From a checkpoint of a small transformer trained on Wikipedia: 12 heads of 32, tied embeddings.
MLP neurons of a small language model. Each row is named by its layer, matrix (down: output weights) and neuron, and shows model dimensions 128-255. Each number is 500 + 40 x the weight over its row's rms, rounded and kept within 0 to 999. Numbers have three digits each.
A block is one neuron, or neurons of one layer that tend to fire together. Before each block is what it responds to, as a language model described it from the Wikipedia text at the highest values.

Final pieces that close a long word, mostly in scientific text like gene tables or taxonomy: cellular, yttrium, -ed verb endings, plus list separators.
L3.down45:519479442480444494504573499496476551472545518463489491498488517509502491518441519518467478508494498548494536591461534542518436598573508456490473471528529488468595561434478516526427550583512545560428493525458496488437507542484482487476523410535486394488578492558520443478508517487586496477541540513472490491456505489504618521558443489516491521467464483501508466540491511509465588425454
L3.down228:468494484560484587501478451527619478493554488445478503474516508462530447452508517469515452537475580510519541484514457462507507484475523494500560561485565499484490497478559497469524511494575531569493517497480481487505594458508508468463498479535529458472514430488489545473491505482530469540395570464508527488503468549489470464507477467445494500613529492498465484520506478466509477565511
L3.down443:470452510509496454527532509454535522450551490541532448509525541452533517608480511549489569566591464517434471536436540540505475499503583465500525463508568521516513542602480474482446581543490423497538482496504434513481452519530476490540512453465580510419468472451508508489532493544434453426491511495534477427506481452562539454540477543516546477470461531521563396490577506457507452478427
L3.down444:469388559410478506484486501485458543516474498564482427453500533459487572555477486569528553478537477459472472520482412477436505513560490537483484453468465460493544509588469463575462551529450624466495513524480522617486485477500423521485560455466462511557443477456499489474460539494483576439494548493566500494455491478567496458541540505461502515537468458566454510493585488485549449491444
L3.down498:503475597554526579488492510530522426397473467495525485492528547464515426512497522424508492550467596447492578416531483549529501454479508486542521450433471514535520522524415536540481508483572511514565421491481514447553580598488476515489509567512508497498495485459497590470486502542522489475484507500522507475504513467521488461492458454485486479532523473543513505533438494459449568509567
L3.down666:507468550451472560496481492503467499543501507533452503521438604439450545582502496491484537576509527439456442528465474532491491458504455469496487453483536518538579474572474500569470515468486544551522508482534484578495526502422485414505499466509442538516495432496568489531540498448421520467536527475539545470460524386454527503565470484479524423493513452539517532550525504497516463523508
L3.down831:498502484509503455513583473512522584495444481581489496500449511516488503542453538502476498553512514527448440558495561527485467609598492507554428413477526480485580554509494528461461579501521496532483468550499506504500549621523553431506496430566442513529502516528541520470545552488539525470517517516456488514479512520523548536513460546524479440417517503522483470511540493509449558465487
L3.down921:473596551482479514524512464516503519465514411542492540498532495514509492510519573545536520522456506539552520457451477543549495495509539492533529512456478518499506525462504456492460496481533432528552497469467453421507509489505435492446499445413546540534584563480513505485497446492519490538492467556516501507412462567470426508515474460478540504442500513549468449454410524468423529495488

Mostly "and" joining two coordinated verbs, adjectives or clauses (laughed and clapped, raw and mixed), plus the second number after a dash in scores or ranges (0–0, 8–10).
L10.down229:519522552519553466558476509445548486523535475482549476470483474478556501578500505478557406498403505516494441495565549503509515515446459541525447473491462454521556494520441421508491446500514553459466533561488538466443480456543440494482481527486467485479477434485434495554424487492565542524433519567494465456506533542548528536479510468584552477451502537540500457488544561544502444520463

Prepositions such as to, in, of, with, from mid-sentence, introducing a following noun phrase, as in "in all", "to an end", "from the Star".
L14.down46:455601275583479442542554483535412513532512514531540471544508510503537491504527520527486498480456518503481529461543489548474503471486479471501481495467509465538482434474518438502522543491519488485467494488539521459411549455526529526497472529508438450506438535499435522496477579550524527459502547508493514589457493541512505455463564532482493411504509520519453536467491511518539504543518
L14.down90:573485522544457463500474463528512486503513538522545532479542563438493508436545496422497503488478431467469540484509503481518457512485439554466441466505459515526507498430473555463528540469438488509528504501519486572480483545562485512468614557535547578453495583535444617523507569485480469446426481509486515455488513500468448547563549428496511502541523530528531489402530522512458574522549
L14.down192:494434368468472498473539566479456531476506478474532524540484526516507530503436536562461537473455474491465536539469465464512347561520483483470561469514473470567528501438548487567448516420509544534503519526469505507493508486497516464580514475446426495534521510491505552419470509504475455510502458524458492511467463533437524489473544504547490458481458472479467430477488589440446512511515
L14.down295:479512356445545554500497552513540449525558505495508522439490504481452515504460529532484467506537531455531542516566533539489517561473501506486398492438472535548493533484518475476425462521541558447471477567458529424526574569484411533471535524453491530528571539455484502513533577501470508565462550491523522501478484519511474475556540519509573443496419483489480459530478547537469539522552
L14.down418:464475305454515510541498484569473529420479528547533564447554542498551465450530517552451481475525558526518465483531541523494449533580538541498524495411492540571505452524500463521557427475485447508470546479468460479503579578472441484508533424514507518507504512492526460451476593498520499478552538520551475498552501508486542418500610543541515537564494458486544573457506444533480477485495
L14.down712:446470495520504387449537439552531549493505458480469538614507529483494471570401539509457503518538460524480557478539547566588418501540483460519559476553531497505517529459516432484520548514559470537452472442475473511464466468523531537510533486546558519523495437482498477533472533429494538418533520485525476494531454534553526528491524491511517578485540473515448539504525546505502452524504
L14.down824:542452479437462435522541474511478488450501446540506514458493473488520540487512551425541470546528481529533493524480483462494430501490480528506456484453470425503467454501457550496530470562534489449557452540426504491509538498555520536520569481575563502523520481447496526536517566505533566546566520434589485486549522578492503533581544585511434429467486475513447559441513508488451445466558
L14.down938:455510310480515428530457462584468483492596600580472575465532521482495539446408539523520523464528545516511516490551512574516504531513522494484470459443490508534506456455496524507482505484531519453493465474487421430513490516527464503469544515516484507480530574547519525470508568513526500492481514477536551580497451474480485475504593472530484449515441496494503543469539518537469450489457

The last piece of a word or set phrase in tables, headings and lists (Boxscore, Premier League, Win–loss, second place, Incumbent), plus some "of" and "by".
L3.down58:552506507429479587462451485487561486467490486469511460503474622478511446485520471445543445554548565466469513508491506508586504459518516446562566495440443509450539487536506524481485551455519584507563455481588505490517617532508473476536483505546529519513489467513520593484526484487580484482463543502485588469537515513518540504477497475524518511509471479568483503479456516410496491499489
L3.down161:499511478474538576474444478500563478475439465472477467510522594459475451469519439453531452569544540436484532505446475488555523476526526468566562499454433499440552480538501503530507570475502568538562387490542478477466616504503540477515489536529498507460496490528499559491512518488561459489469484447524592476539545486526525520538516473546487537495497469556478532467444486497433557476481
L3.down352:549486535445499584463425495492529503411441450498507496511524593472483455483542440458526495535588536428489475493480519517553530450514530499578547502458462534447591507555458560497486531473467598544578420513544489535480629524501456484519476495526497497506501462489501532523518496498587491483478510456532554471515519539568532516516477433532525525527500489562473507493446487458474546487478
L3.down462:537489541475528585505406483489543455458467480426485459511531577463484425459530433485525527563586527451511539527472493473578522492512492468582573529450432472441531492515471492490486557486488572518562401478564488483465648506482509471506484562543484532476471481536531543466495517509594444466499537472514571496525542522535503520522491456559520556519462510559447544496447486466450542522464
L3.down488:532472536472514561488477515500536506484475461457499484490482575484488449503492457453504482572587576446500527545481500508607488516544518434559568525462433510434544494523479512511480589494486563531576421519571478471499602521462486452512480493518517506434496457502482567494488492529587473436478567453498567484514545540549533494526479475569507521531451508518487466474456512478460559497487
L3.down567:507474550475527584512460495487553495459479476520494504515497572511493431461498425491533490548553581458496479513471473513588478478572528497562538522428443519455588499549473521518512561485508613546540411548543473477512636504445485477552469528535498489442498450489483527513530483535584450513499494470520554481528502513553550487511425456516482507537456490542475511476465516448457512495505
L3.down798:550482489463537583464429488470538504448458488450479493505531603475506476467528415470531489584563511448496477529461475474586522480496484457555561528462404504425576485504478523501456563481494568549574380497564492494482620529485484431505481504538491510461487480507529523482535503513569488484486487470487588450518554556573525502529483451554481526523455479546462516487449483462462537507470
L3.down861:533489512456518540451458512506535506490449469467473484512502609473514481482506436456547495602550528426486503551492473472601539536526535461585553526487399508408530520516476499519480606458508560517598414476536495500490600518489493474508468498535517517444492461488527574505536492543583496474504506459499558483515555512592496507527449460546459535515458517504493480498448483472464523518470

Function words, open parentheses and word pieces inside stock encyclopedic phrases whose continuation is predictable, e.g. "also known as", "traditional Chinese", "°C (°F)".
L10.down465:551502556531545490420490503521475466514510521395534484580504449493553481487467488523465478527498540447514547501470446501420465506544484536519464530498537566435546453424533491568497502506563460475503503477472461441585457486473477464557517511555566430534548424549505539429502405490517463501511515479518534560507483470460451479540505466469521509523546513489547478563535514499505565519538

Final piece of a modifier inside technical noun phrases, just before the head noun or a coordinated partner: T cells, brown hairs, autosomal dominant.
L14.down190:517471488534520522468525498546501491468503478431510426527510383552511489480579524476449504473502471516441528500458420527518452531456505477517474496502529481567507510531472498517492394498519481499497458468551581481532517468529496530550501461514497446504493498512545492496495476375542522470497489582524531506483462453552498579473565463410549411473544535537538529570486529527561457451524
L14.down514:501517549477530554544487525557439459482569472491502452432456455496501459499473475497522497515451447495505476524459404454484452507501550480573498450532506436474490534521532472502497380499527491491484552525548543453514503528494449445534526504483590499540522540475549529502479463535516561474469513497442559474461509397482431502574460503431456434513547500516467482468548520460482544520523
L14.down604:451453431536529515541543470522557424539501548513500468423427538488468433429541483455469480489449496461485497541525439477490607518446529555426492465473475534470514484542477547449524553548478520538505510508511585474495491597522495446515510483480527485516460504485533451512551442508483482576523507495453523502497486525515521537525507545457533437390559505569457539520514454462559477446496
L14.down605:489561481486466531484511478406452442492547506506423462472454429460542443515476560508516548541474490482439519519493478498469587513481519548475516435498521567517478473537456513455563536482549497530529560521498497446462518515525476441445483545523520500513524502537488496475482508560484527508464490502461488412462470509549545526467462514477442444534544528467479490489469546444504520461523
L14.down624:478485562527544495468496531522469497498507553494440471534485439542491468595579486541521560580491369577510447542622491538496529591485492513462434478481526508524540604476507497486462488466539505541499485501466502544550526481509549487513443607513566457514544428532563497550518471474523521499442528460480507440543480463533447537561477567477499473517521502499479493431476475549490461437518
L14.down685:511512427504524435445482514516500527535462491533502466498449521518510527457439452482559526526575550510525473490528503480412514570513501542481466523510501511476461447541487521544530562567457455496471459450481397518636375460485563474478485576520459530472510545524576458460510447491567545476572502451482501501501532543560512509468496474527471438575492519524485538485517505463511417453465
L14.down804:447518295577519452464499502537526510567519461576524471508503484471511493508487432538448549549520483417467493475568522573545495481451476539514458453475469523634490495476488492518486510469489416482483547510542532527584459481503429507546489530536461505511507455464529492535459506458498491475471467446489520516509445520494505507468691439478495468481482511511504476506485524536494531491528
L14.down887:548460584528508526525458457595440504492524487499555523569465515456473539465537483442516491598491551522468520439402502502517503449447475435536535542439513551481492486539505515503466463571507512477555531485495480488506461500469441530488491519549455581519626501497493499490523534491449481423525535500484504525453462536478489464612513516470506484504500446456517516545476515517452501464488

Middle or final word-piece of a proper name split into several tokens, mostly places and surnames, e.g. Oklah-oma, Kans-as, Kent-uck-y.
L10.down679:504468453578520454441559547549457539468520501477515466516428549515482503539484454562447473477466472478498526485530512501449512585529556529461456462458507488521519512486536528538475471451502467522534501526473440492473500519498501567509419488504490538419469562513431487511492497488483459552450400495530460478531501498523488506521580529461461499489470561471471476533471528525475476494486

Forms of be (is, was, were, be, been) and "not" after a subject noun, just before a predicate adjective, participle or noun phrase, as in "the enzyme is almost".
L14.down525:573466459537423529524453480563493473551531514537527452467560481423549580517405471465484492508443473526580497478519486503546455564487458492516495500529551597572549497519506475464484523540504506445445478511458482481579531474551435491583462508499524554507463503556504507535508482579481415468511505456485500569502479565521483494560601506504450473463525518414539546454493539506446471537462
L14.down547:525540402488491552565523488504570500460518516424542468514465516557463492517512499463526454517495439480524487546544503460520496511470526472515412502553461528532527515537533507481531535516470470501534533482506560475505538507474488505548537461531618551504487466494536463485429480489465513563495415515481559571467487548518489522506628498477501464453470475500527495532490545433501489451475
L14.down568:474528447494483509454460532522502519474569492495503519494491448571506489487513426536528561556535542500452520422536419473550511513509502556509491472485555481513420451518582581530497499450455551527496417469507467581513596495432479538521501495526479468473595523500501501532545456515435502498513513469557505555475474502513460401556432530429459505481464433427526464504495481531436545547487
L14.down623:555513508467468473503499443489495551510444491473540490501508484530521502477485501488477594504439501416552475499401502515490459514501470495473502493458432501551479597462502454472473530465508502493486520494495493534458464506539591450476560513462534459477480470474507469490541500517451444478458537450454538511447520565485456545508568489487535556545540530460441454486465530457535535462592
L14.down794:502493348530500514477482490412504515523444457522530490436392502527502513475493498511458458481542454512510497521536467537443516537544476525460462479490522549494492494546526512548584523538481509541504509506436517522565499526482521585502491437497530453455409537523446524436526491579525503473564533477551447403489505473479493526449524474550499523503436515592459549547554521440474499484459
L14.down830:465501476483550508535558505498384498534565433463464483502516514608469505521463514568499544518547457513384444436443512500536442563501506467499464469563515449587513609542494527472484477494505563501459507482608507416530465494547445470459512500570537567453469467475476577498454511511524443499497505511469511519506422508500418522534563456443485545553530471505534471547483544562524538432538
L14.down1044:533600428460452428485536430450489499444470552585480491505553511420482491494444504554467476525487487424449495483538489537522492479547588457497452524514443506456512546535484515498511556439595548538633463492478491488483463511521523530493498437444520540542485488479514526535499515565505519529511514497465386509482502442534466504529610481517426493528486507517491541477447496521480491501555
L14.down1069:524591473503443509519481459509540434506536490491508482504472529484475492474473417528490452545531494579576530455508443463585424504459525511447500497473527507486493459523460516450518501524535506524476541485460467494549511494483512487497492501544444517403475410445483443454472527513547568524552469563446519472474483539484459493522462465485493507521526529583549490503457456512465549504522

Last subword piece finishing a multi-token name or word, often in table cells right before "|", e.g. Catam-ounts, Calver-t, Cabin-et.
L3.down186:537520575491489511422454462521533485470511498463497505511427547467463440475458467454546548561534534459411509526540473534595452490565470524489500547474554473461595522500500559515474576422577513540540472451537508463526644559470507487434482471501484503465542415426494509515528476489553465522483477401500551496477546538521517535477453494525430530512494516548460478485463533505501469552505
L3.down234:532509552444512505464442452463589574467499494439488537531427540491506403447514487467610499575561549493479500489521443534544471491531514475516528503451470508436529520539508558501510572462590562517573440510569496478477693484453495447457495470523502517451497513504493540490575518510548486533446537463504478473519482555540525451505469420498541526524492465535475478482457551484434451477498
L3.down529:517496596491476563439490445445576494448496496446491494482459578487474472474491525440563516526536539460482543510494455538537476464526521478571546515440448535456538531529529539543500565495533559556613408522491488500494646541483469488513459522516478516484467436459443566506505520495578504484491523513480536486499508524528498476496493460525484499535483452547526504492475539466456515523539
L3.down533:464505535454528568463494457457548464492487516429497480495541535513492394555434474438582500613509568451457462485506495541601458534574508427565527505429477477438543495529489544537479567493578559491575453503470451462484599530486527544484501534547507477503483473501506556488496515503531515487493532514532523491508509537559513496487502448495547537544490485554460476435444526443491472446478
L3.down556:491509605457480578449471473421561520456507504469469525520497541470500460508497474451563529580546543451504519447535513520586488481517522442523557507457448516382575504578488527517509531445528587559586430491590465476480649503500481505455506513543502507526455441443452544495567464513555485456459498459544539457511531504514464446477416454512476497521457501524477505521424484464456490491489
L3.down630:533501539450504562393462469383545480484489500495495484518480573504553472512483441476566499585544551444447505470488494520605519495531559464566524525454438477425560493533534501515519549479547554563574443511528467485474612507470501486469494517528506518449426448471490564492550476495551497481497529487517566477513530522500495483491493476530521536540461494562479506478484509475494486479486
L3.down707:561461556504521550451432471486566479463515478440485504507489591489435468512491466480570492588568526506470533470491500536571503491555482494538532513472516514453549472519502559558513575467550523543570431555511462481474597514491435523518509465488483537497461461513471551483546508491574502472488562481471510509512496519508516501489462502533524524516455494513455490457517515492494510470476
L3.down809:517507569497507548406475477442499507450518483450504500513482595494476436533488486487574526579553589429448479513480508519565509505559525473528536537443471525420549485532525502503495553415544565506558439498562483496488647534508509502513463516537482524445476456515480519491487474465562485503463543442522548475537523471542470479500453442522467487547434451525497487489485492465448501487518

Adjectives, direction words and word-final pieces that open a noun phrase or compound before its head, such as major systemic, South America, Middle Francia; also and, known linking to what follows.
L3.down91:525492479473508555450615511501529558487506451552489491497486484508548464515520509492553517513500441435436541475484526503480535482461517448479480423535540555522519467464517518516539500514550489529508419434445573497543510470441452483513388460480566462414519449519398487459505479444453515518484494465483525468494460470476521577451465472451483549564455495457525557498533509486586454527499
L3.down268:547570569533480523464462476512542509561476508506519538558494502544499553533500397487469500503511425572538446518520455437530488485531503545506500488556546466528527431431534565419476515494474548503446440513485555614480499461532507499539536509487521547467518461489542509432521485523520450459551441520506545503489531543513499537488570478484456442473528498474563574483541497531459507520468
L3.down340:480481568472483506495510457498501480469524499490508501525613423523483464472499519533516517460568474518461545503494466491497505471518580498542485473505530539454505542494457484544526503495525444457490482570434501469563494478515449539504474480503563494427512496474514528457434483486513422496505490472512518440470437487475524481467505484507539501521489496459462604540524527495534472536484
L3.down446:466473601440560573522483541555481405402537476501534455496449499453499458482526530527507473456481586522461499469471467522540538496521501513552579501509502526501449555489432590483473568557539542491517435501557474442497557442436517460474468536519485497493490522505515536439558407561524517496538510501606577463484532479517503509479454455473528428539477493510531472513474493495521502502596
L3.down660:505534540481540506514531394468564391570587544470558502502550493507516494499531572467510478526545453563455589471540488560452460440447528509461460523539485529507454505446483553478498553531474487529501476519471462500518473534448503490415495467513475513487453537493542518463446533505492503517497480527488452509517520563423529479556516510505517515559517534488515480511479481473518505516438
L3.down684:481530543492476515459517539480523437489483534569461412506500406588524547454514618487493440444512539506386622423510513567562542477544486438458503462566464467468478406469527497536543494548471490533513523563516444531537524506515534519532479560425541560600522557549517499488533432485582549478462357449540506484516506491436477551526486519489501501517508513532429500439461533499478459511514
L3.down705:504520507510545472472469488545476497513514463519490432494489477492554422487456501538532521561486457529440512481562527553518505525530554470473544517477510517484485493503518437579517495674493497575492478496465520531481513576518462535503478455494486506477472482551471512552421580496455520465442474510518434474532461446484483537561553459499523550508519485477522495426535462549509514467516
L3.down789:506475529538498585517544481505511420509519536492391437461500569512429528478542559431476500545380506492464497495486474491484517536532505536490474475531485449533440499534537485482534496481495537484515566558462452513446506520425467517535496550524457494492501488543503449545468549487506488477559491520475473502524485500481483539562446483503483556466539468502500445475499488531429544507509

Vowel-plus-consonant pieces inside proper names, often after a capital first letter, such as Tenn, Iowa, Powell, Zealand, Kentucky, Colchester.
L3.down167:529525562440475596433420445454575500486492500463480485510452546476488430503507479459565489589530561437448500483464509565561477516562523495539563536454495487434579499524477525530496519493553574563566444482534483487474625538469467480482489527525513528486469423494499542497553510500542496473476505496521547488504495525546528534499455449530502537525470496504490535470472524481426476522488
L3.down248:523492514501505540417449411469567504462480481487485488466423609497474461491511440480555496534556509464471549460526539558569499562536524443547525463477439534385584533575486539477505539465600550553512450510536457504483659508487484495469495539521504504476478433443511571510507524489590492478450507501506551428557499552518500535463494455496523548524489498530475528431412514480501510506480
L3.down310:482478517470556545461450519559489466476476471471519449502465544487503464521520498457533467551509563535387528454480498538544517560516538436520565478514466478438519491464482591543459525520528560536581449496531499496501554573495529467462500567534537520452489482469550584437525439555600543469478489496557516477482520504512522527498527492497519517513559499539505429456437503455468517485473
L3.down548:503493519472501555442503458485546481427488500462448484499495615512484461473483493445571515603537579444521518496449496479560471523528557459519535510477443512389517506533489541505466564490559576537530445532510482477508685530495517446487503493494527461455480463451500591508523445532590519489467520522543504479532520490538506508526467447497516560525501517514483500451466494473444466502442
L3.down610:483492555471509499475481507555537479474453494517442487506457555440451490557492480438521458533487580539418512490539510507597482554509495480549601469538482459503610522543450512580492532524547539536499424539457510458459562558478484474479506548515476503469510431475490538489571430539625477410534516552516558486528491481493538460482503522551477515556512493534507498459426479494471510477538
L3.down709:538465498478545572428461480484535479447467462462510476471517594484490420513509472459560491554508556480461520494476492481566492509541528464533581561433477525468589511528495521528512515473526549575590407526565448488482661448525532479495481547525532511465480459504554568480524522491578487452477531499522548454562515524512512484518476457545543549529464484549522476478456510461473506464492
L3.down862:505500619478501532436476435453540500451499462465466486501437570488472432529458496496554516582554597432436542426483513509552480542564488462545547509490493517380539499563490521534509567446549552507571458500561515459548674547506496481465508514522532530516491463452477558520519466512583478516442581463513508464528522488508475502476479443502472526515500529575468459483453542467490481492504
L3.down990:512505564451487550460472428456568508465468498457486491489474626511489464505484517462548512607558567453451551466456557534549476504540532466517531529474432517357525469554531545489479519421502541586531477492527483482494692509537457479457496549577518458509459455495484552546531492483606448490449493523502500491549512526520476490458483442530489545527443539542459496461458521447436451505461

Final word-piece that completes a place, institution or organization name, often just before a follow-on word like College, Road, Records: Pequot, Hill, Columbia.
L14.down70:552470501481519459420516462566484517468508426506547545601487487528497504471493531534568534562490558481505579505481505510576506507517536506514491504492544516526509499506510422501513506453473574485462489450451528505512539472479447466470555538495507520508582483487516539485484488501557422511547518539441533530569482503492498459466451493517482509576554561454501538498511445483449507492550
L14.down202:573521427480479449525487513512561522549483450494413539466443476560555449476554517522530465483392532535473447516584483527537512521499471500496491554468438525471446532553466392539468470537520525571506471475439495519550550484440507495508496438524473502567517509544541459402541507501419511459496507481470488548521428500504492530490544525495452542501476534474559453479447470474510538470558
L14.down524:470555402516474544513475466532454502478522495474544528577480457542481563498603442474463488471581529455519532465461497506398497480445565536511488517542555535517446466495528439529421512485508502472503502500485511548526518486524500462487565551509471527532439473419522521480490534514460479414527539574544501531441521481499508410436509537485502431538574428539525512531504470517499509591557
L14.down663:435450425446498467500441512564565464576501506474500486407495501574469498496490511475483492533532423473423515475552517467498483534583483492475458460464454541489581526526502509525471444546536500550561444454437524490483493492484453539561510504561519542467597546481552508451499568561496486511593580454465470546531569537531482507540612543503417574513485458482518434509454586549532484485453
L14.down689:494434432444489545410405517628462460519464509468463550486451530496598508490460527447485535532492555472491489466511479526513507473501546462503466556478499512483457491486492457461438505435520490573432549518515466548545538460548469455463411497513506365501540513533476488490523460492526491551520443450488486468529505484479424503542488506527505493538430477466540435487508571538504508522476
L14.down919:566557463510530470450532473521554516489534411471596586475513519534499483443456516533467545488490507472506568515588449518527450474465516487504509397496474528415523478477454455564527525544503508488498513448470498550436480480421447448454505485527456593590541470488425498461553524629444437521519516505455481452412494578523552470499490493475480467469508586582464526471515477501490605464483
L14.down939:435440465471524536489484474492438488497519507518556540532546524465461540490488509505550569503519459521541564554469552493491523528551537548462446587538577517493586440476478461459538544502435474442523567502545525594578472485460482429493494614446514485506504516449515508528529534484493559539482492516498508464446529477586525468499568495546563489449594409511466540470503476497489535445387
L14.down944:491514382524482489602453574505477423516489420501493542535524535541543473547442476556448477512449455546499445493405503471471438470537473528487585502525453517505498571489536426455438553436505515525448587536488500467456470512447557505538518480464544407504490493465498477495508537531473527571470465521542497500495476499486493479521453464475428560463493436419491466506540468490523481494465